{
  "num_hidden_layers": 13,
  "hidden_size": 192,
  "num_attention_heads": 3,
  "num_key_value_heads": 3,
  "head_dim": 64,
  "intermediate_size": 384,
  "vocab_size": 5562,
  "hidden_act": "swiglu",
  "norm": "rmsnorm",
  "norm_place": "pre",
  "norm_eps": 1e-05,
  "positions": "rope",
  "rope_theta": 500000.0,
  "rope_fraction": 1.0,
  "qk_norm": true,
  "attn_scale": 0.125,
  "bias": "none",
  "tie_word_embeddings": false,
  "parallel_block": false,
  "extras": ["capped logits"],
  "init": "normal",
  "init_std_qkv": 0.0176,
  "init_std_o": 0.0,
  "init_std_up": 0.0176,
  "init_std_down": 0.0,
  "optimizer": "adamw",
  "learning_rate": 0.00261,
  "beta1": 0.95,
  "beta2": 0.98,
  "weight_decay": 0.036,
  "lr_head": 0.0174,
  "warmup_steps": 281,
  "schedule": "wsd",
  "decay_fraction": 0.486,
  "decay_shape": "linear",
  "final_lr_fraction": 0.0,
  "batch_tokens": 65536,
  "max_seq_len": 1024,
  "doc_mask": true,
  "train_tokens": 452400000,
  "max_steps": 6904,
  "dataset": "wikipedia_en"
}
MLP neurons of a small language model. Each row is named by its layer, matrix (down: output weights) and neuron, and shows model dimensions 80-175. Each number is 128 + 32 x the weight over its row's rms, rounded and kept within 0 to 255. A neuron's up and down rows have the sign that makes its largest values positive.
After each neuron's rows, "raises" lists the tokens whose logits its output raises most directly, leaving later layers aside.

L10.down14 [166 189 143 140  90 136 106 121 171  96 155 149 106 124 152  59 146 103 132  97  89  83 164 120 109 168 145 179 138  95 127  90 133 164  57 129 144 122 140 140 114 148 127 125 158 102  76 176 133 123 114  70 140  38  99 124 138 130  84 117 111 172 124 118 115  94 129 112 163 136 141 159 179  72 187 162 104 108 167 136  81  97 149  98  99 154 111 114 175 109 158 101 166  78  82 140]
raises: "7", "8", "0", "9", "2"

L6.down86 [182 158  68 121 135 136 162 100 148 161  72 103 116 173 144 106 130 129 155 123 105 168 160 122 130 129 117 113 150 111 109 148 189 138 199 109 127  97 125 137 178 142 145 194 122 132 106 165 141  90 136 157 147 137 153 142 108 139 157  88  94 125 108 153 139 130 177 115 117 106 139 118 133 152 116 115  98 173 160  73 127  88 138 157 154 126 151 108 131  42 127 139 135  95 140 188]
raises: "ed", "ing", "ucky", "ev", "ee"

L10.down102 [111 131 151 156 131 162  85 146  85 148 142 128 141 119 229 117 135 135 183 115 153 116 180  86 130 119 151  62 183 150 156 115 186 158 121 146 111  89 220 108 116  97 133 157 160 170 180 108 182 154  91 132 131 116 109 117 104  84 170 123 151 192 150 143 107 143 154 137 133 108  79 104 160  94  81 139 105 105  68 165 106 142 115 147 127  96 142 161 125 162 122 189 165  82 143 174]
raises: "v", "va", "ves", "ve", "eds"

L10.down383 [ 88 107 110 140 105  68 180 141 121 125 148  67  91 159 180 127 123 108 146  85 198  97 103 104 152 133 189 139  76 106  88 176 157 169  95 127 121 102 141 139 187  84 116 147 166 157 102 152  96 137 110 138  82 129 165 164 100 178 129  97 111 128 146 119  51 146  66 140 174  90  82  94 141 103 141 187  85 142 114  86 163 114 178 147  59 126 143 187 111 105  81 112 140 153 161 113]
raises: "z", "za", "zy", "ka", "ko"

L2.down98 [212 120 104  88 132 129 180 115 107 154 156 146  94 134 114  99 214 122 155  42 113 135 112 129 192  93 112 137 141  75 104 145  71 136 117 104 111 104 135 108  94 171 169 156 175 127  93 165 138 143 116  92 144 107 157 169  65 148 106 151 100 163  98  70 135 101 132 122 130 116 142 137 127  78 132 145 144 124 122 115 149  99 149 133 139 121 129 154 147 139 155 135 107  83 151 141]
raises: "0", "1", ",", "3", "4"

L8.down112 [173 117 113 203 161 138 110  77 172  87 121  80 120 146 175 139 116  97 142  81 122 119 116 159 193 125  95  95  69 180 150 139 206 161 134  88 141 116 142 116 170 186  99 127 104 123  97 169 175 135 130 139 118 121 127 148 102 177 142 131 163 168 122 125  80 101 122 136 202  86  88 108 118 123 134 143 178 174 173 155 172  89 113 142 114 163 102 142  96 116 133 168 165  51 195 118]
raises: "ev", "es", "edom", "e", "ilities"

L2.down19 [198 141 110 106 117 149 140  65 153 159 150 165 162 111 154  72 170 110 152 121 125  95 172 145 108 155 131 175  97 100 158 109 194 182 133 126 132 116 176 106  56 160 167 113 157  96 128 146 147 151 110  98 170 113 127 134 102 134  99 152  59 116 133 100 126 159 151 127 191  98  72 131 107 116 157  83 153  99 141 116  73  96 120  97 160 111  93 146 129 193 174  93  99 135 145  80]
raises: "1", "2", "D", "6", "7"

L4.down4 [167 160 130 120 121 119 164 102 120  98 166 117  83  34 122 102 140  77 132 104 139 171 155 160 102 162 148 154 145 170 132 125 166  66  94 181  81 118 113 149  84 145 129 145  60 105  63 179 127 173  98 144 114 128 111 148 123 124 159 129  73 151 180 139 167 124 146  88 117  96 116 138 168  95 184  83  62 148 219 115  93 146 112 141 159 122  96 129  66 170 154 123 179 103 147 126]
raises: "1", "2", "9", "0", "("

L4.down317 [132 141 114 130 106 131 135  69  89 114 165 140 138 147 104 136 156 101 133 110 171  91 140 160 136 104 114 117 133 100 133  81 124 141 152 108 135 168 130 129 118 137 108 152 188 106 129 129 177 123 155 148 116 103 152 104 162 117 171 141 111 162 124 155  95 180 178 115 155 125 122 132 128  82 147 127 123 136 149  71 150 145  97 163 121 153  76 188 188 119 136 194  92 148 132 179]
raises: "\n", "This", "In", "As", "At"

L4.down16 [152 137 179 143 108  75 120  89 140 174 153 154 111  76 171 104 106 141  75 101 119 127  91  91  92  95 154 122 131 161 124 102 133 154 199 129 128 120 107 141 168 139 192 202 108  61 131 145 119 119 130  71 103 147 138 132 202 143  61 106  42 137  77 132 129 171 194 180  91 142 159 124 141  75 185 118 134 126  91 102  90 165 114 148 174 126 177 123 106  88  97 126 145 132  94 144]
raises: "age", "ages", "ore", "ause", "aging"

L2.down211 [166 103 137  84 139 132 123 166  77 126 123 156 104 104  93 130 197 124  77 121  87 108 166 138 194 129 110 138 112 162 118 170 137 153  88 121 116 104 169  92  78 118 118 139 187 127  48 136 137 137 104  67  93  90 143 134  79 115 101 161  99 184 104 100 147  60 106 118 160 122 111 168 147  90 173 149 141  72 148 112  85 134 121  85 105 123 107 151 139 132 135 136  99 140 117 172]
raises: "0", "8", "9", "5", "3"